From a checkpoint of a small transformer trained on Wikipedia.
Size: 10 layers, MLP 1728 GeGLU, vocabulary 13759, 64.1M parameters.
Architecture: rotary positions, biases, untied embeddings, attention and MLP in parallel.
MLP neurons of a small language model. Each row is named by its layer, matrix (down: output weights) and neuron, and shows model dimensions 426-617. Each number is 128 + 24 x the weight over its row's rms, rounded and kept within 0 to 255. Numbers have three digits each. A neuron's up and down rows have the sign that makes its largest values positive.
A block is one neuron, or neurons of one layer that tend to fire together. After each block is what it responds to, as a language model described it from the Wikipedia text at the highest values.

L5.down110:162100126150111152127108117124098109124125088132127180093114100125158142108171091143131145106111130126144123147175144155098158085130122117140132155124103130114122110151127125073139121129114062123113101131145151140127156163141109099095120139173152114129113140140126101170126139095105160143142164097106162171127159142175149140117114128136161159163149104129123121121122116107119127114132146145116133117135108168138124096141197122122131149079113152155126117155114090118111156091129111115104160107176146144118116083124138118121110145136118113195073120123152137147133132127078124125
L5.down319:114115135125167121134123137131135130118132172149160128138116119098105091136083096127147155115135145162139096130120138099111157191089108109137134098175132122132079110187152130083141132143124112139091125123085088151138155143153170146159114154122152105123132163118124129090133135125159117144136118147161093110154109108118119161090140153111154144111157173114135132080145151088116152126129126117084132146117107170120151142130149151094137131141116142139157111136118125118123064124141115136132165106136137082106122105136135152085103130104150097134147146127107123093103144095093129116
L5.down341:171182143127124146126199140142113086136099109143166132138095099122125159127109138086110129147147134143139171127119129097125119142124162140145109138157156116155122112068111119103133156114103129121121124136134148119159165082141166121078100140128147128156102121136090142136149135129170123144130112170129120108094146124123187130137151188164107153126110095132161148104122171123118116115139079101112142109161132143155120120150105146166167103082159146127173123134144109102136151091145115159133084123093167163133115109128096107139127085142163147094117110168125090104170144142171126098
L5.down392:132147075137162154164117163142130143153159116116174153138118128117113152135090109119129166123109101083113137135168134130105110083195102117157113117150143114150135122123073119123054157164118133141171137124112139139109129113132137154083125077094114161146111156142124118120134140143094148130100112117138135127139146131126116147139119150157149106160142107109157089116131109097182098099156068151139123089144120119119156133146128116134127122119151126082106128144143119145139129182109113092128134110130137118143140132126112130134105155118136099155163133105138130123120105109102148141
L5.down401:101117074171100134172121129132115106155149093113141136128156102108140109121151079072130099138103133176161190128146153056109153145111105115115153117128096142157158068166100110084117175118119122135123140173147156139169122138109140127138125101127165130147168127128083118085069162102109137085107143106132159132114157134121137134093136124164143164085132121105145136103138125099120080135149092148114122139130118118143102088080158158108136104117120127110126121128121085118152101116123097130109149140173138143150111162096123093120136119103098105137138119134130118134123118122112136118
L5.down534:096125112134120124093103133176154117107135150133106180150112160081156131153149133187157122119142117142138108108122143080148101123137122113137127165074078171122130146137169099121165095117164091123173114111117141140128120142140112153097124151168125101133122133097103141109150111121109139074096137123123167149141096139147119129177174148104103127144108124162086115133102121127071128108117133106087168141113105128129119104170188125097102162113079083118123131139127123135156093123122126116139166129088162169101136143177148160133109102163123137141143135090108110102155108111124137119
L5.down583:111121106178118105146083145160074149098139145097139128099157129098156137142106092127105137116136102116154134131135133120116150120084113131149126113114108165123121143140112124129103116121115109144104136206121134136107113103152144138137104112129164136167132178138155214139138148111107151124136137095152153185119137073158142135110121113132118150132148089084133135183157122120100120141177142135125124115075138126147133131078153131133111111123160134105133167120143110156123118132140148080098133120113165130135105094114112139113123147114119147156119140108123121134144104082119129149
L5.down595:108159115161104086159123119138124116090142124121117137148088149126086120129113156148101104153085150137130166177151110112110127148137142106149109101090133147162203164128095122115125152120117122104137117130146104195140113140165131145116151116139112153151149114156101131131083122116101112140158118090155138144124143147163136090163152142138169177117119123100128132129128104141147127139146122148127089136133094130113115129098118134108170105099108153105134121114131148096105113143096094124081092114141139090094106127136113110119079148101130135147123192128110136124120138111127120115
L5.down678:118142118165149129132162129138143104104129125130131119127127147154164145135075103145135130150128099130124119108147140150078129116123122152139151102147152136127121123143126156146145139141197151139177173063099085128140089127121124136105119133105132170120135127151135103120137086146098167132086156096158111116151084131150149136132127135083153153107136117110121128168118153102094136133071094097118122137145118120182140109166137141140076129116120134160132102145099128130113125118151124135121175110127133144082155113116180156127111112081134115137142170121104146137117171119089146126
L5.down716:146127130152124160162116149185173164120124115120128172143086091141118123106164165124128130101119181103134144106134101123121163160106114110128144090143118187135159130126104106095133094131131075153085107155119102095116136153117133096147117126153107124151167118089131141130154118105115132096129142124134135121131130158176139143123105147143198169160166132108108121105132138105105121122132108119172142133079139150088088124103177126167165169110139167106125125097157131127178142111140120087147125145098165116156052165148088099137092128149102122132120157150124146135114138112135110157
L5.down731:116138129124110160124124058123106108136094098086083089125106165114140089162148119149170116134107136132143147136099145116086142123185146101156122110130092182125104124133110131118135155117097169141139154113133121122155111109141096135090124151091122131144121108111142153106149126153130138148090096113119132123127120120142159120163143111146160130103143136089136080162109130155155170129109104117149124098169161111147165072074099133147142143113085157163142137124118133163139161125103132115155094124157150123141109125067104103126123124097148121127174144146139141126138161157112161136
L5.down1505:132109133144113145151135149130159120111153134120143124175149108137116149102126141133112176146085087110114101144089125152165183153133129097154141105113132103125144169150144149107133124135154137105073147117107110140095114134135141144156108128197109108113156132138130033142131135180102155091134124138139078122141121138092088096175117151108104161101117110109127110132083124124116114136100092128117168102097141116159143087134142145086109119128114124143109148092133167146163125128140104105146132121120134076099109142134118166114141157099106122077129156137147168135142159071160110152
L5.down1592:101126136138085127112113116106099095092125154148155116112138130113163145140123144110130136111122095125125128142144134114120131102090154050127148107122132157152117145111145146134091196087140061172099131121160115090145163150131167109137133153111101090169156103129108139148137121158148102103121154124146136135149107102077151116145111160120127190139142109126115139137127095148134145112113093149093131114103114158078161115081119105119116121139176124104138176136133141101133135128119112154111156073121138116093055138100126127136134071139143109121131130118106087093132134119163172147
L5.down1662:135119100108127124169107158159145119132123127111158152116128108098142143132122116108125137107099130143112173104142142098119114129094119122125150138100122109148172098176129142087111148127139098138114125194119121122141090142126109104117135085147169107156170103093130086123096146118106131085144138125132132184117165114120128102143131145148161185107101106146139192093146138103130094127119101146132093163107141164079133097110160136141168185139152141061156128123093136105144095142114107162124133127091127122144115142127117086139098095135133127161113114063121115147112084126136147127
L5.down1674:133140107131102102142113091166056137073117124134158122074121133113147153154063106101098155094138128111169149159154153136149178102104102128155141124202117135157116090124113100124122153147114093106129127200107112112125182153122146137132102135131134140162144139126135166119128139090128138157171143107144148148144164112137132151114070120146142123119116154110143163118139108131116140126103106162125163149110139129102143153096139088113147107113146184107128159092141131159176126142135134110126155108109185144120090116110115126088136098123151161150142109147085125112149133125111127149
L5.down1695:150105153159138088133125128131133130134116152111110138137136114126117118113113118131129092141138066155160142151121123149131118122095119118113128128136126141140178142133136096112120117151110109104105106107139105086125120156082121109156144164119129164151131111110136161149103112110059129098139139161128065152154145132164156129138132103115141119095143114130117128079121144140126118156161157167175143120100118085171157118134161113146111131134054109125124140099151149113117118099125109128155126085099116189149061138137139147131110124122149125124143161105091112123152124147148099159
Responds to: Post-subject predicate onset

L6.down506:122105152151117095149124154094084159087110152128147121116140156123112096143168176146171115107106129119166131132175127126121114104108126132134111143130082120143104161075086155105117159109147115134137157108074127143128067161141095151129128114159143157155084128096126061128115113091124110117143092119140117165118169112128149130141118120132163113146143175119123123129139133091142144140131093140131121132131159167143121146126154138141116124130120126146102099133170104146152129108108099115117154143120123123118142160089116160150151129160145137116135146094124173140123072149102130174
L6.down824:156128136133146113145136139052107124131199126133109097129118079112100112142120143135127078121149143157098082158170151106105104136099145118167125118148126146103177122090125168148101141142150144101101132114098140111143125099128135091124142127137131131145120080149116117080112145173128140089115139118109105121139132115146152116131142133142126096100131121151149148129100114134161166116166144149120139148139110125116096121127121123100149099157134153106107076182121131129146124107108122115168102159148116122116094169145090163150126130093132126104097088087125084133128153166160113120
L6.down982:129091142121126089114125103111074096132208143174141110116115111169129091164100138150140132134133150130172108126155114123088109197149168154138123117123131145144120111118108143105135143107175143155131155124150123127190108127163169144143115119132104130123096157112139069143096147116123112136080141150146128125160103128123155112145170102103165132123143145101102118136119098149124134100116105112147129149121154138129113103099131144112121141112136146171093100135148138152115100147127076107156120088151127124141119163083101128134154134139134115125169159116112128115134092109132143148
L6.down1061:163119126134138102144125106097089111116117122136145133098109142126159081168134113165144103142136124142133133153163140100061125152145109087111153111160130134138073140085094189100105151131117125136106138137102122131136139128134145111139126168137104139146100123103152044154168139152085094138125105125155130156115151080136152094144129141107161162139131141134136117087121146127134173181155083158078134159148109156169131103107101143137121126131082145153114137186175091174122119113130083114116138139142148138138112089078140128125140125158173109122125173085106142130107091168130175115
Responds to: Time-phrase endings

L7.down689:163124143140121148137098160105130146125089171160065136123116092119153104149175165103082137120116166111144164117131128099053100119153169137147121116132113105113125123073065119087115136118067064160138157152127133125126117128108109135155116127123118105170122127122112101150096139117135102147105155098122139157125163122099163165130128133163171155123111131136131144126133135111134132117095083146104112130152135160148111164146122146125165158134106113185120184105116143153150109142125055161113121118121143091153118162057160092094158098140163163096136152149146137125088136125163133132
Responds to: Past-tense main verbs

L7.down1473:117068132111142140156145153140088139142126102158127163126134101101110137137097142099156090149138143116131163169086135145124138128173115147134116140093147147152126116123116129092118088155134131123117084131113161100131132127087124152144136150133126169148175131169113184136139122108134073127149151119112152141090145111132137095143111095134042076108102143096139116109119145123124146137105255157116145116109163096134136144150143117110132101121145146116188117122140120121098129132132192131107138146129120159126142123160155161125121150140111124128124111130123167111158162129152108161
Responds to: Word stems and stat-table cells

L5.down108:183143124140151126159151128123097124132117097100113125117162144120138121120112127096133116113129100108140121113128157144108139111159143120118120128117167129099157110096140117079134077142124130148094154108164134118115141113154169082146159139149091144156093098156129048145151128131127155165112126096127152135141122147141111108145116124114093106088116118105127117138123071107116167144139104171146112150158125139112128132111142178158099105147125142179129120156149105158124105096087094134134088132132073117115072134099138169132125120127113114163105126154125125154080150116152177118
L5.down117:140117088083139106166108090127095094126129085104115146077158147133093132143110146105143150116103115138119183118126140140083173124072119112099125113097109134094078130122171119133100138122162121139127176186143089148097156115155171099137132141154171105141128121127141009146113145150162118112126143123130120119175116109138129092165131140107171162138147110131138136152124169103104120147120090115117094150163099140138145137112151127140132142141146170147123134142138113122146131122163108170198119135165124121152126097072102101115141122102149140104120115073126162123149088114112136117
L5.down274:136124111138115095150119124148118156139097096140122189097153093097119149130128103130117109095100068109164121188160094137091146146144131085120094112097125141151106138110127116123090132155099105101140103151127123130148171177081130131141104142137144118144110140078141086138110146139114113136116166109162119151134130124158107119130149096151132172105111163090136133166153113126147099119110102152116145125119083154159135112109122126120115141130129136131118137121119049162111097114115086169127166125148112148105118109093169121137124148103136121160131175141163125145156042076133128109
L5.down283:154177145157160129169133118134182071099125145123073119132119105135098112129148156163154128112125141142113140143119168132170148111045152145140111105104137142108155130114098146154147102102127142124110169111113139144128164116171070134092142138115112128074144136161127078115124107161145118116080124131108080090083118148127148180130127102124178099114143090127150136129145123146115152126117096111079156096098164113141148134053107149101144118156155118144118121127136126107148190154147108149153122132120144162134129166176129143157110098108149096146094127181124106130134141161138116162
L5.down314:151103139138122123118109145119025113119134175098150135106156147128130157139124120138166118117158130111154149142179139132112095127143110124130152137136124107170124129124119213123129157123127151163192146114165148126162096142143114147129131135175081130148136067085123094131112143096131109131141132093157126167143169123160128097096104167109153115102111136139077173127155128098142116146149130162116120139142126140142089106133112128117105165107111130179129145149162104156132057124109084098098168133162114150110122111102108147101128115139130118115148145099129143152171080135114132161
L5.down344:140131149145149144158096085166118149128133102121130114150101159143138143157156112114114126111152131162121095113114135131105138134128151089136109131084137075061120133148136167090123086118117109108087178163139132129137168134178132112121109132099104152084131084091120126125156116128130169138147176110114158129099142146124141141148167134144156133123086121108123139157094118125132120088125098159097154155127118109109103153117153119109112154142133168130085085123121146153110104112140077121147111153109153108128149123147121134144093146117148068146111112129113085196136133099131137185
L5.down430:143129128146116136122126120134146109142161114127109146124115174103120126128130161145087143134093101128095188178075113131108125157116130101157101098143170147136133125132170163160142113103126134117122130127130136132121158128121124163134124150122124098096129162101177094129120139160186103115106159178163140182131145105150144167157169134125170120175109151134093116123105121152109106159144092125127139106111128128117108128078099086125088130138167100108106141092121131150146136153130131117147108122164150121122090138100139178123122128133126111164109108154156107176135118137155163131
L5.down886:102104106112116080110128100095127135087123100131119141110126102133166148124153102134141141130137136117179139120142126112130089114136124131122138141140093145117104126167118185125134170128121129138126105138160153137104136145127152113133180111147111090124134134117145153133145125152125137111129131061111112165095146131141134156169092129106215145169072171129133149148137134134124114150099080125102112127126128156134115106099110142135122119072084129144117136174114119115129118124122143139152137120147152128166092098106155098148119115085133153143123136084132137128150124118104149109
L5.down1191:075099125082128130099099115133143129157106099094101145097113119123150102130155121092074116107093132143131124160126145068091135113137134157110091164161118154141103097132127119091127123120162132104108141152144090121072148173125112125116142149126132103106089123133203113146133136101136105139158115129121151153163140109128136147135104129128154111131100184163105124118158175111151146099082104105120101144149114142166127153116097076103153116085129166136148131116095127119181115094151140130094124143107157136102155103137121095137111115148121129120151115114138171136151112127121197094
L5.down1226:137125150160106119157124122106140112093150152139099154163160125134119121116096113126159128143117123137137142153114107121112081121123128133120135132139108155179100115096161116113127110136142092148078125145133102138122153121135108148161135096157098168089113144116152104148088149118108152144091134139127064119091143145095152123115140072143113129111130146131152119143129139088114131147124087093091163172101105079127101098138124112102130097163075136138131104116126124153133122087076098148117142120117126116132122144186148170137121138137150119083148109106176124133124062157136112139
L5.down1236:160117138147144136133120160130124146127159127167154142111174121140174108135153127122111085180112160083094125201140131131130140139075100181103101167157135117146146099155127108094083136176154165125150090126119122164084162130126075139125121140144170152126148109109121105119121108119129104131150155130139137128124113139138108163105130077118120127122151129171136138129142111087113125125133086099106147107135092178115093111143101115144163110128129150137086091140146114155100125129072114127139174162127112136138125116121145120124135092117160088120136115098146138144137133121124070120
L5.down1318:113145146140130141137161099149097173125134131146128170102179121117130155105116124162086147129157098084122145161134119099122160089154102137134118160133088127111145137126106171140134140104085140108164091141137112094114129114138101148114130104141149110096135121104131116123086143137095075078155119109151102154115197089141118146076129154147118137102114123107139148095127112133143113149153097125131148138138121127161135128122118084120116100088125145097147160106163121108098133140089164084110116165157103146112151093141147150109157110123142125086132130132139143124157127078122147142
L5.down1577:133110148124176101127112098108144113149119098157098115133156110129138114157081152128110102161118143109111144125135159128114118129115127135120109126130145117107110125139143112110150122130107139094050078132141105156088184120119133122154132143136124145118127119122154099168105134136119156131117118112144075113161096109097108118159114145155125092106141137115109111112130153124111141144153060094092131123130146090170130135119138139112137138150122155149094155142154139139143151068099099131132141132152142100132163141118169115127154109133153131114117138152124103142101107158129143134
L5.down1608:131112126112119147094123160130099162159094143151114130145113124130144145143147143125141093138123115124142116157183144097078124100170124105158139116133120151156124111164154162092143186152164157119133139105165133133130135166125123130105143133105158119148137126116127173153134127143096082083154148059118165182088157092158134123184142101108186124144088142139128122106132139142132123108065070129053120116125100125166085095131100148114147117086081156117142140153120132166119106137095167134123143108188144096125136103114122141149135113077142118144139149098139148130155123100092106115
L5.down1624:109159149161106151092106124134079155162090127131113140169113158141135126098141120158108091133130126126155138163133144131063110156129155100151180134119169118185166117146121085127130197151124166085118105085147143125085165155118138128095084143129109093167123119103108120196104166157068091147117123093177106151140158173083192134087156102149113179148141142057107104111125112155131106135126121129158161100101067134138089154126196124114149153123098127138108144139130135127111135123116112130124143148152115139130125166112109133114133077122116125123143124152133115117136086125102140115
L5.down1659:167111168140148129117119127176134088127088068144137122128141118132142100151142144164137138141137135124150123125113165093084108122112140081140095100141113155133116145108176139098159106141093130103107140146123082140137176104140151165132132129133110119113137152158129104141184148127131069123135102120121145075148089162108117119120134158130138100159125179155120151063115122121110130155130075067139100100160145122153084114144155144170182115132119156167123110139111129111112135124096110167148077107138175150112144124080144131107108126148145108112116138161117117101128171136178106135
Responds to: Main verb after subject

L7.down898:180134125173118124122155126092172128138103119091128168147167120131120162099172146142125109147106105155131139090165136168116127136110155114113082148125126130118164098109127140122130119136122140110144161119142092152128099085086116146150141116107157129145134108128119124100171118133146145088093113120109141116148154156154140115145132124105157137151150131157140146125100156102100114133102083149128129129122124130119108127109107135126140137141170143116134111124140137130134120120133095137133146092114142140144099153131079215138148120163104170149144168103116155117130129132111111082
Responds to: Clause boundary before verb

L6.down237:156167115131119167107153147111117123166117153137112128136126196124140118133186153110114132104118129161152148084147118128077130130114138128124162120160118172156159097083104144127118134122122103164140147100200141123148137114110129147137133125105150107180151114092124089144140130145144169146151159118119115159112121129113150120153116130081217207165125138109123137105131148149125117138110044103096111149151163147113135162125136156143125190132139096133148146134154105155164108133124057132141113106133125157147113172110097140131118133132122149129151144132174147102103109129115100106
L6.down976:119111138124145059123126146149139166166119140114143165145136137136110132145162136109099105161137110108141169094092138130093125119122134086113116127132124146101122125115145176155114160143151111117148139120096160136123100127143173098112105113164117152164162159092136096170087122140128178121110114120119156164111101116131090107111113114141135130092081146087102103137150132128146138144074120173091090116188140116152078155129158116118106191132126151092110146167088150141097075137149101086075130125128144163135129130117148133123131165133147091138137107099109173119148078094132139110
L6.down1143:109099165126147100114120133185125132140135120131120121131126131146126083151147124142104124139116154154096161114162121160144169130072080136136119138098118100107138118156199168158148113093108146169143156102129124131161162158068143095098104123134145118141089156103116085187146120113113136122119165125159114169096149086121113121121174157154098119157143108122094133106163110170128162143149184177144088143125144092178124155136166156150095168150119105120139132182144180109147094115161122120115118153192121130122136103158117109119115124116095089131133117126086120160102171094123121151
L6.down1504:117094124109129094106136103184114109124144173117143132177110120144142150165156142123130150119143133119079156131128146123159115132106127138134129121108136102120113091095114157118115051155106127113164163106090129083136150100121080126146124139117140144083151133104150201106137153108091142122129155155129128121106106130099105101190141130157091116110135112101170119136121119100076111163161189107132139136103096141126156112110117148138148130146106140120143126122124150111153159128143202131125152149102125138130162157132143125119110161123151152108117133110144112145176125141108121127
Responds to: Reporting verbs after sources

L6.down702:124097155115120133102151105099089115153155125138119121109146135109141102179091160039121135145128134099144074147094149171118130115169076116122114132082128129108068143154153142127097122140161136129130119145111147164125164106154143130127133150164178126142100132129105158064159143128098075135121121157127112149130133136138151120126119120146095149178113129150146118109143134126136159133122163124106143149130117139153103152133182132133139138163141095128093150131157135129140112107088170139102107092111133097127132144114157095116113146134126078138136101165139173071140143083098133073
L6.down1185:133123141112129148135113140113098143177097153145131149131085121131127147119077101152137135151153143132149120171127120106104134147150103082168170111158126151103111132113102145099119153094155121117097122070127130084114146137131128153157150118128112144123125149176118159097138148110170095131114124138143125121092164126147135120129141135161112124114144150107105083102151115136145186116184067179139143146147182095129163140109170143121082112112104088119126112122130143121121126161179149104132125078139122096082155117093160143113152154147132149141144141103075143140145171134128063146
L6.down1315:149128133135155125133117134123100129126182090146141119116098105144123139118099109128160109108119101113096130176130133091156094145155106183088171160186138129110111148166091161143131119149120119148106074090127128138138116169182131135084119163191148077122154146087117162161118104094139156111143128117145137156129147133137155100146117120103108142123132131150126134118126095137149097117142147126114158136107107118187125114081100103105183144135150113108118132130135124128144118197137165144178093071144157076151159156150126107075154140146150124095134103131128140099152136112157095139
L6.down1450:095137143106151127089123136117167128115144160095097118122127152135132139134111103091105120126160129153159109124183113108146137137135126151111150110128109118118111095129152181179110140159177126168154110093148155135100109140138124106123164123160154069130115122138115182114120120153131148116137112135147130137152157118107126116159100165147115113095089102165114125095116089161155124120148141136152167100150163130163120154141164133122135178119140137120110167131135103140157099136149168128156141120108152147079164160096135117103138116140133134080142088114104111100172164134153135117
Responds to: Football stats table cells

L5.down194:117129109155098122115115148120158141163162123128121148127116145137128142095160135135138117152129169112091116140114182088134127136124098142119160158140128123113174135139115142140147157131122131140114118103163170148111129160142116098134107106181172139121129143165144155125129165119102121100124114139117157120148131157135152117139141186090104138107097134158181136141137150116128089136084075148161094131138125113119133093113130124128152107138089106137125131148127097114141135125121151113137137118171140152120133157119098095130130088153108108089123132128115123179088126149082101100
L5.down197:092109150140125103099115127177130119116132097176088128114113118146131104115104127114145128131113148144155142129118145090139155135157153118103149123167172193130153115133120121096145132100094154121124103132153135123128134104169103105076108151119134159127165130100156103102112200130146110115114086137119100067151129176149143137123123160112145098126138113111114087101123129087148130128152135127152076127142188157146130143100154129115151130142120136153113133150072131086143074106160102148105145150109116154148113156153147138106143102194143127137122092123140162150142114154051120141
L5.down252:117147117128111124128127140140109166126149086152139148123154132136157148146156128141117164123106155119107113132154144145132163111108156140131134095140104123153081101133120111169150155129150131130152115203133120138151104115151124134141094116167125133125086130134150084103102140078106119130129107139134115094142142149139143116146084132093107151125093113110143151104118141100140178139131128147146090106109125137132104085106176096115120128115121160099132097110101070126172099105083119114147071158163130128082132126150127173097146103112132117137155134184154109152162105149094153158
L5.down369:132081144150098138149142080158115174158106159116157107107135149085160131161136125111111121139127110120117146126104112122102125098141113143074114119134126104162101107132120111110185142121079161089142153155181114150098109170136142160126156094133141125127098135110165156162078110094134095124168134163139143114111161115127120165131117154102129175125120138096126084130135127167103132154112140141152114138121074166139133123160127120119100100132116141107152140117148151113129135154111159145110111137153129124124128113094141116164081150132093117119163159085180120146107123112163145144
L5.down384:142181141174152119143122071118124157190122092120145088135121119132153124115138081123203123106154167144136104107102199124119118125159154128089152161138120133135101155098119134193125130140090167157138148133093122089166142124132156125161131095105134121134127112142131138154151136121150113154117129098156159105149085179106141141112168126141135125119134143091142149167124115190167144116102103085120154130148152107151193104126069152140136128100104160141154088130167105134088149134140123110124109139149149120108138128140138154181163141153121070124118104155100100115139178149092146125
L5.down416:166111163157174160126125174096124124121154125103137159145128154114152144135108132112135141142118182118120075151125143111144201118097137140124150113127136155128120122120162119155126131134160159128134132189131135117098112151110078167152088124148166118125125123104127136124149122099173144138170107111138119103138142099186102138153127154159113116106162191134157146153131125110154108091116119131152131112115162121094120136130114124182101109142128126117116147139199118151127086147124166133120135131132136172100133114089139153130133108166188106124100138135148116157060132126097134125
L5.down507:172122136152094125175121160111109131144130139132145121094121132137124155117099125138124164150119155074163120116087140142096131094116134155077120106083094104157140121121138135113158147149142143174169127128137111184106125117119123134124136100147143096148153089145102150149108117144152106163146154106142138120110129168142125158144134136076133139132142138114135139131144144148117136136122140066121135094128131170110150136103143142119187119122144046146121110165184122107163114148135150136101117144146146106097129107120087166130147094167071092105128181109132146125125123189094101136
L5.down518:140131116129154099113114148124122126156149144120147139130098092085104175131144137102135135133107136114163129134155137141148165106138089119167172165115086139121189114207106176150161161115129094142173110158128153138111106132163089162118159136139144129171143130106084215114139134123125117131137137090120110179106141136135133116105129121152149126169112079108141142126103135157145119185109155139152119102120142172135103128093147119129145143159137138095119156159119124162121083155142169119135100164083112161103147124117078130135144117132112155115121124100124141087135109121119088119
L5.down720:164112143155118141120082122110150171089132161134120124153112173142064125121125154143078165143106120081109123052093127127096118170145139092157107145148142110156111178124143161109104123113130100151143116137136141127103115092133137092105146109133091088138115148145120102129162140165107106128126106141107165120123126131128141119132115121084127175170138124122112128151144129139108127106109105093129149113140106112139106164107175100130153176123126177169085138101149082140082133132132125113150128127128121135183134160153092170114144108100123114121141130123153177107140113134149130149
L5.down746:113121123101112113146105144126114153134124119077129148112129140105105115096098097111110123141161158076144109136177157126122096124133101095135116135121116131164106114132163136128133096196094105141119146143156094163122110163131149146095136107135145094105159125131131138109124110114137155136158102154122161129138096194124129170097094156116137151120107124137134144124090113072139097099151105150068144115103119114157125146129145105149137140097125168129108204050106154155114113142124101159142085119119127119107154142150123123126156117154122104139112109099112105106168137118075134175
L5.down934:121161081122086158115113123143121152143108115122145137116162110152126108116087152132124112100103165100121139137107146120143137093114117166158135120133145125089093120170123164152150164121138126148105165124126137133114130097166108104117102087126129107109114089138104136169127139089126076111136108121109141112077159091157150132143120081169101173122106137086160127100101145133117124128142112139156105125117137115137150132135120103144111124151133137102112137134171131085108121104129136097153090119138117100113135104111149087175146144096095126150150122160156108135120103084132144135
L5.down951:149119144147132138163129158143139160147128126126116110133136072107117112150101098156156133179095124104082141127150092141171182133120093123128117121125149127075146167157113137141130112091123179125077159118111147126143110108129128136116092099168133139167162144115073130098124140135147102118168096127097146120109112129127177115143142120102122104143124136141103122159124130086132121123132119103133112115151151119159126141087127184145143133081108087128127132110126109118149126161133142117136119107153134106131154090126091134123109144108155141104140105136154171132081120117161119118
L5.down986:159158125194107123171126172081097112167149121123124135176088128121123099146113117107120138122119108083144151104150092098154158150150110121119100113107146107083117114105104100115156117101127149133132136149094141135144140093142151144171107097130139153124135106099116156125137098085147104132120152125093114109151138093181109129108177147179121150133133118129170141145129132161111103145119150104106128135143090149093067134140151096158096124139164091144157113175153092143150141115113119130097139131141110145142047141134120125125119167113134111190150135110142113175069098096112129123
L5.down1130:156121143158154187154152119107113152137149132120134112098091171135110113144140138139176131148142116124155094110141142147140134113112121099128140096105082153160116151121127100160110152131137102114132144066123121122085133100150147106129130144127156101120111114141100131126156108068127158124150111137159107135090142125122140114123122125119091165124139147171118146083138131146133088147120163133148126121141137156154117152076126124162136117147132094102118113189133103093140167112107138148140124134099146122127116121147134128145146142117111133121147125126125127128154092117116124097
L5.down1427:100178097122128143165101126150158087102136141155074089113089118128155109133127096139148121162140112153157147143088126073129119114115136113113139120108134146109166138147085114133137178121116144145128158096128146168149089094098097138163123122140124119147107105126151135111102152131135101152135111166132137130175120136070100095128123132118147143079134166137139108123105158153160128099120146152129125153175116110159118104121145149154129118115118080141160112137132132069157127135146139122110162112119089132102154109152165165064153175145117107131092155158087135169129158121107137125
L5.down1563:121105165138143111109195138134101136138123113117132132098151132117138113146181152113134105146122162072098134142070114121158142131103125115104115120110080135110114104089076095196166137118109160093090121105136186160128137187136114098059111165122182109150105120119108142112123088142177123131165134115109170143111187116112122161131155133098119089121159133151127162163090133122140122127154114093116112152136151127106103124149140184160143139136153058137082132162161084137111095148126155138116125142142165111144148099135110135125148135144143136112144091140119123137092136091159120153
Responds to: Sports stats separators